From a checkpoint of a small transformer trained on Wikipedia: a variant of Muon for these matrices, 133M tokens.
MLP neurons of a small language model. Each row is named by its layer, matrix (gate and up: input weights) and neuron, and shows model dimensions 64-127. Each number is 50 + 15 x the weight over its row's rms, rounded and kept within 0 to 99. A neuron's up and down rows have the sign that makes its largest values positive.
A block is one neuron, or neurons of one layer that tend to fire together. After each block is what it responds to, as a language model described it from the Wikipedia text at the highest values.

L4.gate51:42 60 45 37 45 43 50 59 40 65 60 28 44 42 55 76 38 37 70 40 27 45 84 28 52 68 53 39 48 69 48 48 50 27 52 47 49 17 28 36 50 47 40 81 67 55 44 32 40 33 46 65 36 61 56 62 63 45 57 45 50 63 55 45
L4.up51:42 41 51 45 54 80 45 47 39 64 54 43 44 53 62 52 45 41 79 58 36 75 55 52 40 57 55 40 34 47 64 51 57 39 73 34 67 39 38 55 56 26 00 41 47 42 76 39 66 50 37 87 54 55 78 53 33 42 53 27 47 51 64 74
L4.gate96:47 57 62 23 45 45 39 35 38 38 80 58 39 56 55 66 53 30 24 73 45 32 45 54 50 81 38 48 69 58 43 73 21 65 59 30 37 56 63 33 63 40 48 66 62 38 49 46 67 55 48 57 37 49 44 94 68 41 30 26 37 35 32 58
L4.up96:57 56 49 49 47 60 28 58 66 62 50 61 46 55 62 48 65 60 56 69 51 50 37 75 63 49 42 29 55 53 51 52 30 68 79 22 63 54 56 62 23 87 31 57 75 36 48 43 54 77 47 65 31 44 26 73 03 47 58 38 34 29 84 64
L4.gate123:28 45 46 46 78 53 39 40 48 60 41 17 55 50 75 51 41 42 34 57 29 34 44 38 81 76 31 38 42 32 70 48 47 53 44 34 51 34 33 22 58 69 38 31 53 58 84 21 49 54 54 46 53 40 48 53 28 57 45 50 83 30 45 62
L4.up123:44 63 52 69 45 69 49 52 62 50 66 46 42 60 64 41 56 77 28 85 64 36 37 36 48 76 70 23 50 45 66 35 74 52 54 63 45 51 60 45 58 49 42 35 38 84 56 44 58 47 39 27 32 46 43 66 57 66 40 43 66 17 60 25
L4.gate237:21 52 47 44 56 54 47 41 68 28 73 50 86 78 59 56 41 42 43 29 40 37 56 64 35 51 47 40 60 44 58 52 42 46 45 59 66 51 71 48 57 54 56 63 41 39 39 35 38 72 58 43 52 48 37 95 59 69 67 67 51 64 56 48
L4.up237:64 32 41 64 53 54 36 25 51 61 37 57 32 70 67 67 65 57 54 62 37 52 35 36 61 42 54 36 39 62 49 27 54 46 41 51 44 45 48 48 61 71 58 36 41 62 15 46 57 57 49 57 51 55 55 59 68 47 49 55 37 20 72 29
L4.gate264:73 61 60 53 56 48 52 47 59 49 57 24 53 29 39 47 43 44 48 71 28 34 72 65 43 28 47 33 56 63 51 58 56 64 34 38 48 69 56 38 50 41 40 41 74 45 31 62 50 22 28 60 47 33 60 80 30 52 25 41 36 54 42 52
L4.up264:60 47 87 40 81 72 62 47 53 54 61 39 30 31 36 47 29 44 48 53 26 56 47 52 30 36 56 41 44 44 52 66 38 59 39 41 64 69 36 23 50 46 32 42 98 51 43 37 64 68 40 48 48 23 39 73 16 49 52 47 50 55 22 37
L4.gate295:15 62 54 46 59 47 25 76 38 70 48 36 62 37 87 33 52 55 60 45 53 25 45 46 46 37 53 52 53 61 62 58 67 87 50 61 77 46 39 59 53 55 35 66 64 57 61 55 73 46 29 55 53 60 48 57 32 62 60 42 62 40 39 39
L4.up295:30 33 56 56 55 51 41 31 34 27 61 45 54 74 51 48 24 41 35 35 79 28 45 48 48 56 36 57 48 33 54 38 51 62 26 62 82 72 31 24 45 68 47 48 45 56 65 28 62 42 47 50 38 39 58 62 34 31 29 71 28 70 41 61
L4.gate473:56 44 60 36 46 26 61 65 43 44 54 57 78 66 52 45 59 45 53 06 45 39 87 48 57 41 36 48 38 24 69 76 71 55 54 55 59 47 32 54 47 63 32 61 64 35 51 27 48 39 51 78 35 55 42 59 42 57 64 48 24 73 21 52
L4.up473:08 58 56 45 60 65 42 65 64 25 53 37 28 76 47 59 29 57 38 56 56 50 55 50 37 47 61 48 69 66 58 30 47 30 48 61 53 72 59 36 44 49 45 87 30 69 37 49 51 48 48 56 54 20 49 47 30 51 54 26 33 41 30 59
L4.gate486:63 57 77 37 48 49 48 59 42 47 72 31 06 25 53 59 70 45 33 27 50 43 63 46 34 50 60 37 74 76 52 65 03 47 74 56 51 47 38 48 41 59 39 38 40 64 40 57 18 54 44 43 59 71 65 66 28 31 52 39 58 45 49 63
L4.up486:52 46 70 54 52 39 21 53 56 92 60 68 67 39 63 43 25 37 24 48 80 26 54 53 62 38 66 39 43 56 61 86 61 47 45 59 54 51 47 50 43 66 48 43 51 55 46 44 61 51 26 78 48 31 56 61 37 41 64 39 77 41 67 37
Prepositions "On", "In", "From" opening a sentence or paragraph, especially before dates in biographies: On 31 January, In 2013, While on.

L2.gate168:46 66 51 58 40 49 40 64 45 67 52 40 59 53 34 53 61 60 62 57 49 33 34 51 59 51 42 36 64 58 65 35 20 46 23 45 67 66 36 53 35 34 43 48 30 35 69 32 47 51 51 40 75 52 57 60 56 50 69 57 45 55 59 63
L2.up168:48 66 26 59 48 45 32 47 32 55 51 21 76 24 47 61 13 49 36 65 44 39 41 57 63 40 45 32 84 46 76 72 22 39 43 72 36 63 46 44 59 36 47 32 27 42 46 66 68 66 41 53 69 57 42 51 52 47 84 71 35 45 40 39
L2.gate192:78 29 54 35 46 62 56 45 66 51 67 65 85 47 47 41 58 42 44 63 63 38 34 45 41 58 25 39 47 44 43 44 12 34 69 55 51 42 44 80 66 32 37 58 39 53 37 30 66 64 36 44 45 66 39 37 36 38 47 40 67 46 41 42
L2.up192:62 47 38 45 64 54 38 51 69 69 26 45 21 53 68 32 52 37 74 44 45 46 63 36 51 31 46 61 45 34 42 72 51 22 36 43 27 38 49 37 52 38 46 45 44 60 64 53 49 84 57 60 62 56 42 55 42 83 48 24 47 63 61 48
L2.gate210:40 33 56 39 56 29 37 75 63 70 67 57 81 65 46 38 61 64 29 47 73 47 38 52 70 47 53 32 67 31 68 66 58 69 62 49 46 39 71 43 57 43 43 51 52 30 66 54 55 39 39 52 66 49 58 63 45 68 40 49 25 57 37 47
L2.up210:46 55 61 65 37 79 58 51 59 39 56 29 53 36 65 76 26 42 50 54 33 32 54 35 53 32 31 47 82 29 40 90 70 57 62 29 38 36 29 37 73 55 64 54 64 51 32 55 78 37 33 47 57 65 56 35 63 57 65 62 41 68 46 49
L2.gate224:63 31 48 82 42 57 56 48 47 47 67 64 92 36 38 46 62 29 55 31 71 40 30 55 50 66 31 19 47 46 49 36 52 55 28 55 60 33 78 61 47 45 30 50 35 62 27 32 74 45 60 43 30 31 70 78 47 66 92 50 80 67 41 35
L2.up224:50 44 64 56 33 45 49 57 37 53 53 63 48 53 63 62 29 40 40 83 61 28 48 40 55 48 38 50 76 61 22 29 48 58 33 49 53 65 64 42 25 49 61 38 42 40 54 60 48 49 65 50 43 38 51 68 31 40 19 34 17 94 05 24
L2.gate241:48 55 49 53 60 40 43 61 16 58 47 39 54 50 16 66 48 55 56 62 23 43 44 56 57 34 55 68 49 65 50 30 55 47 56 38 30 38 49 71 27 37 47 48 69 60 49 69 42 60 32 69 40 29 15 38 30 47 37 46 48 53 35 31
L2.up241:48 30 57 37 63 23 56 55 47 20 21 33 43 32 41 53 45 39 48 46 43 33 33 54 59 73 50 34 36 75 47 54 52 54 58 64 57 37 63 56 30 16 31 41 40 49 40 45 31 80 28 76 56 39 56 58 31 61 33 64 64 67 46 62
L2.gate334:40 44 42 63 64 39 38 43 43 54 50 71 66 54 60 68 48 61 19 20 78 49 16 49 41 60 64 51 30 55 46 99 50 62 48 47 73 27 50 51 57 46 60 43 36 46 55 42 54 51 32 20 53 26 36 59 33 46 33 65 41 33 72 38
L2.up334:42 43 60 71 46 22 55 38 44 71 27 30 72 51 57 50 53 78 24 50 67 46 50 59 48 42 35 58 26 46 09 68 61 70 49 41 65 21 56 61 48 51 59 61 33 21 70 37 45 49 39 31 34 25 53 37 39 28 30 90 56 42 82 36
L2.gate382:66 43 73 48 54 22 46 61 51 52 44 60 55 56 60 58 39 35 85 50 42 19 45 34 55 61 61 38 67 49 87 46 52 66 44 59 50 65 44 44 45 29 59 39 53 51 38 39 55 38 56 46 81 69 54 25 72 52 52 72 73 50 52 62
L2.up382:73 39 53 44 60 38 67 80 46 33 62 52 37 63 63 75 52 40 72 69 43 32 35 53 63 61 65 24 33 70 60 45 97 69 59 23 57 53 14 31 53 44 71 93 42 47 41 50 46 50 41 36 45 53 58 51 42 31 38 63 44 48 47 31
L2.gate505:43 57 48 63 71 59 52 66 20 45 64 70 56 47 56 34 61 41 24 59 54 44 49 52 22 41 46 50 28 66 52 47 31 75 80 43 69 58 49 37 53 17 44 66 54 64 28 44 46 57 55 52 45 73 45 69 67 39 53 57 49 48 58 71
L2.up505:37 51 55 48 46 74 35 66 43 56 29 49 49 35 75 41 79 47 46 60 35 26 40 58 35 62 37 61 48 66 44 67 37 54 57 65 66 54 69 63 48 24 61 70 77 16 41 84 72 51 48 58 69 77 57 54 48 47 53 53 31 45 23 50
Mid-word piece "ric" (price, Eric, tricks, theatrical), plus "from" opening date ranges or sources, e.g. from 1976 to, gain from.

L5.gate286:36 63 69 56 48 74 46 44 58 71 67 24 52 49 24 39 43 67 59 37 39 33 99 39 50 57 43 22 56 40 43 45 54 52 37 52 56 21 36 43 44 55 36 69 42 57 62 57 30 51 36 67 35 44 34 53 49 57 72 41 52 52 45 53
L5.up286:43 48 53 61 63 12 30 75 66 46 54 45 57 15 60 46 64 45 55 31 35 55 58 70 75 70 32 51 62 34 51 41 37 60 13 60 51 66 33 74 41 44 29 47 43 31 32 27 52 13 43 36 56 35 39 73 39 62 50 45 70 74 34 48
Prepositions and conjunctions that begin a time expression, often sentence-initial in historical or biographical prose, e.g. From 1902, Since the early 2000s, Before that.

L5.gate96:50 45 34 64 23 45 49 66 34 71 52 44 59 50 40 39 44 62 46 83 58 41 58 40 38 73 71 28 47 44 40 54 48 77 58 56 38 55 63 50 43 59 45 44 17 47 63 22 57 40 33 60 27 34 54 54 31 47 44 41 50 54 73 46
L5.up96:57 45 58 68 73 30 60 63 45 43 39 36 45 56 66 60 43 57 55 45 66 62 22 46 81 44 58 51 50 56 56 60 50 52 52 39 57 40 83 58 54 75 42 48 65 48 46 29 78 36 36 23 56 31 40 50 09 59 67 34 59 64 63 40
Opening pieces of words split into several tokens, often after to or in, as in re(ally), pre(pare), E-x(tended), comp(arison), occasionally whole on/over.

L2.gate47:39 52 46 38 38 64 36 67 42 39 60 44 45 65 33 68 19 38 23 64 50 51 61 49 74 67 51 41 65 68 62 22 65 66 47 52 54 32 67 32 39 40 42 61 98 39 65 45 76 40 54 37 35 57 46 61 33 25 45 46 42 60 47 75
L2.up47:35 53 40 58 55 62 54 79 66 49 37 39 62 42 50 84 43 39 67 72 58 59 46 42 67 51 43 51 59 73 52 17 72 64 42 60 46 47 61 66 52 89 74 58 57 45 59 24 69 18 34 50 53 32 26 55 41 45 62 40 51 61 28 56
L2.gate126:68 45 36 38 61 48 44 43 49 49 66 44 80 63 40 47 64 33 36 55 99 69 53 44 42 13 48 50 80 45 54 57 71 49 59 34 58 31 34 48 32 63 50 39 39 50 47 56 54 45 45 32 54 43 59 59 58 49 73 28 69 44 41 52
L2.up126:66 57 55 68 86 45 58 48 56 64 77 60 44 51 51 36 58 36 35 56 68 57 64 41 43 38 49 62 83 43 48 43 37 44 69 67 78 46 55 34 48 51 41 54 53 34 48 68 56 91 57 49 43 53 50 53 44 37 76 17 84 38 36 56
L2.gate174:47 37 55 50 50 53 62 76 53 42 53 49 56 44 59 43 55 60 51 46 51 49 54 36 50 37 60 48 83 52 59 59 16 53 44 48 58 48 58 74 65 46 64 46 52 47 35 20 28 62 62 52 39 41 53 59 42 57 65 22 59 58 40 45
L2.up174:36 40 32 32 60 37 61 66 51 46 41 67 60 44 47 38 58 75 29 91 69 34 22 46 58 31 43 10 53 38 70 32 63 70 43 52 71 55 48 50 48 38 63 67 58 50 56 63 33 51 44 48 40 46 64 31 39 38 44 72 51 48 51 51
L2.gate194:60 67 37 73 49 58 45 68 64 26 93 46 52 46 50 59 21 46 18 36 34 44 43 51 39 64 57 44 46 57 55 36 58 62 19 50 54 53 31 46 54 48 49 50 57 17 62 60 59 22 54 63 59 65 51 70 63 32 70 75 66 70 45 41
L2.up194:61 66 37 53 42 45 71 75 63 50 34 60 69 83 72 43 51 58 43 37 41 54 50 43 54 68 57 49 69 63 39 29 40 36 41 54 51 41 40 18 53 41 48 58 41 43 55 47 68 63 34 55 45 58 41 62 23 41 50 65 35 73 41 46
L2.gate206:54 77 65 48 52 85 47 50 81 68 41 40 41 55 29 52 72 69 41 56 56 33 45 67 57 63 37 51 53 45 51 32 70 59 46 77 28 67 49 46 41 54 51 43 29 58 54 49 54 35 38 48 49 10 24 45 49 44 52 59 36 46 41 49
L2.up206:58 61 55 30 44 61 40 59 61 44 39 31 42 51 43 67 25 60 50 59 50 50 30 64 33 73 16 48 08 26 52 28 61 50 67 46 43 68 44 53 22 43 30 46 66 61 34 61 56 57 29 32 29 21 18 63 37 31 51 72 52 63 45 53
L2.gate287:53 62 58 43 51 57 64 49 57 47 48 28 65 49 78 22 61 58 42 58 49 47 59 50 45 31 48 70 77 56 63 67 60 58 28 45 81 61 39 54 49 64 43 57 59 56 78 39 62 43 51 55 99 55 58 49 32 47 46 36 64 25 56 43
L2.up287:69 51 38 51 69 68 49 43 41 51 76 53 39 97 34 31 54 47 68 41 77 64 40 21 64 53 71 47 45 60 44 36 61 56 26 36 33 59 40 39 52 35 56 56 13 58 45 48 69 85 51 30 36 62 28 51 40 42 56 43 55 55 43 60
L2.gate332:57 56 33 55 65 63 42 57 80 67 48 22 62 50 62 56 42 56 60 47 62 36 34 56 84 58 77 35 44 35 70 39 45 28 64 70 52 46 52 44 86 49 64 57 65 44 32 59 51 48 43 49 52 44 61 69 69 60 47 59 52 41 25 51
L2.up332:27 33 30 43 56 73 62 46 40 42 64 52 43 70 36 52 56 49 52 44 27 79 53 70 47 60 77 47 49 41 66 47 58 67 57 53 83 40 80 49 59 48 43 54 44 36 51 57 54 26 42 55 77 54 61 64 28 73 31 57 32 61 52 22
L2.gate436:40 15 53 29 47 67 66 34 61 44 44 75 48 56 49 52 34 29 50 77 70 40 42 47 41 75 24 29 47 41 46 33 57 48 54 19 34 50 46 54 72 36 64 30 37 25 24 72 43 65 23 42 36 59 19 16 60 69 60 29 56 40 15 53
L2.up436:56 11 28 70 27 45 64 54 42 31 36 15 57 41 40 23 64 39 44 92 60 39 34 58 57 62 35 49 28 52 53 58 37 34 25 44 50 56 52 69 49 64 36 40 38 54 70 54 39 63 34 38 36 19 43 48 53 33 51 47 56 48 34 55
The word on, and sometimes at or out, in phrases like came on as substitute, on loan, won on penalties, and sentence-opening On dates.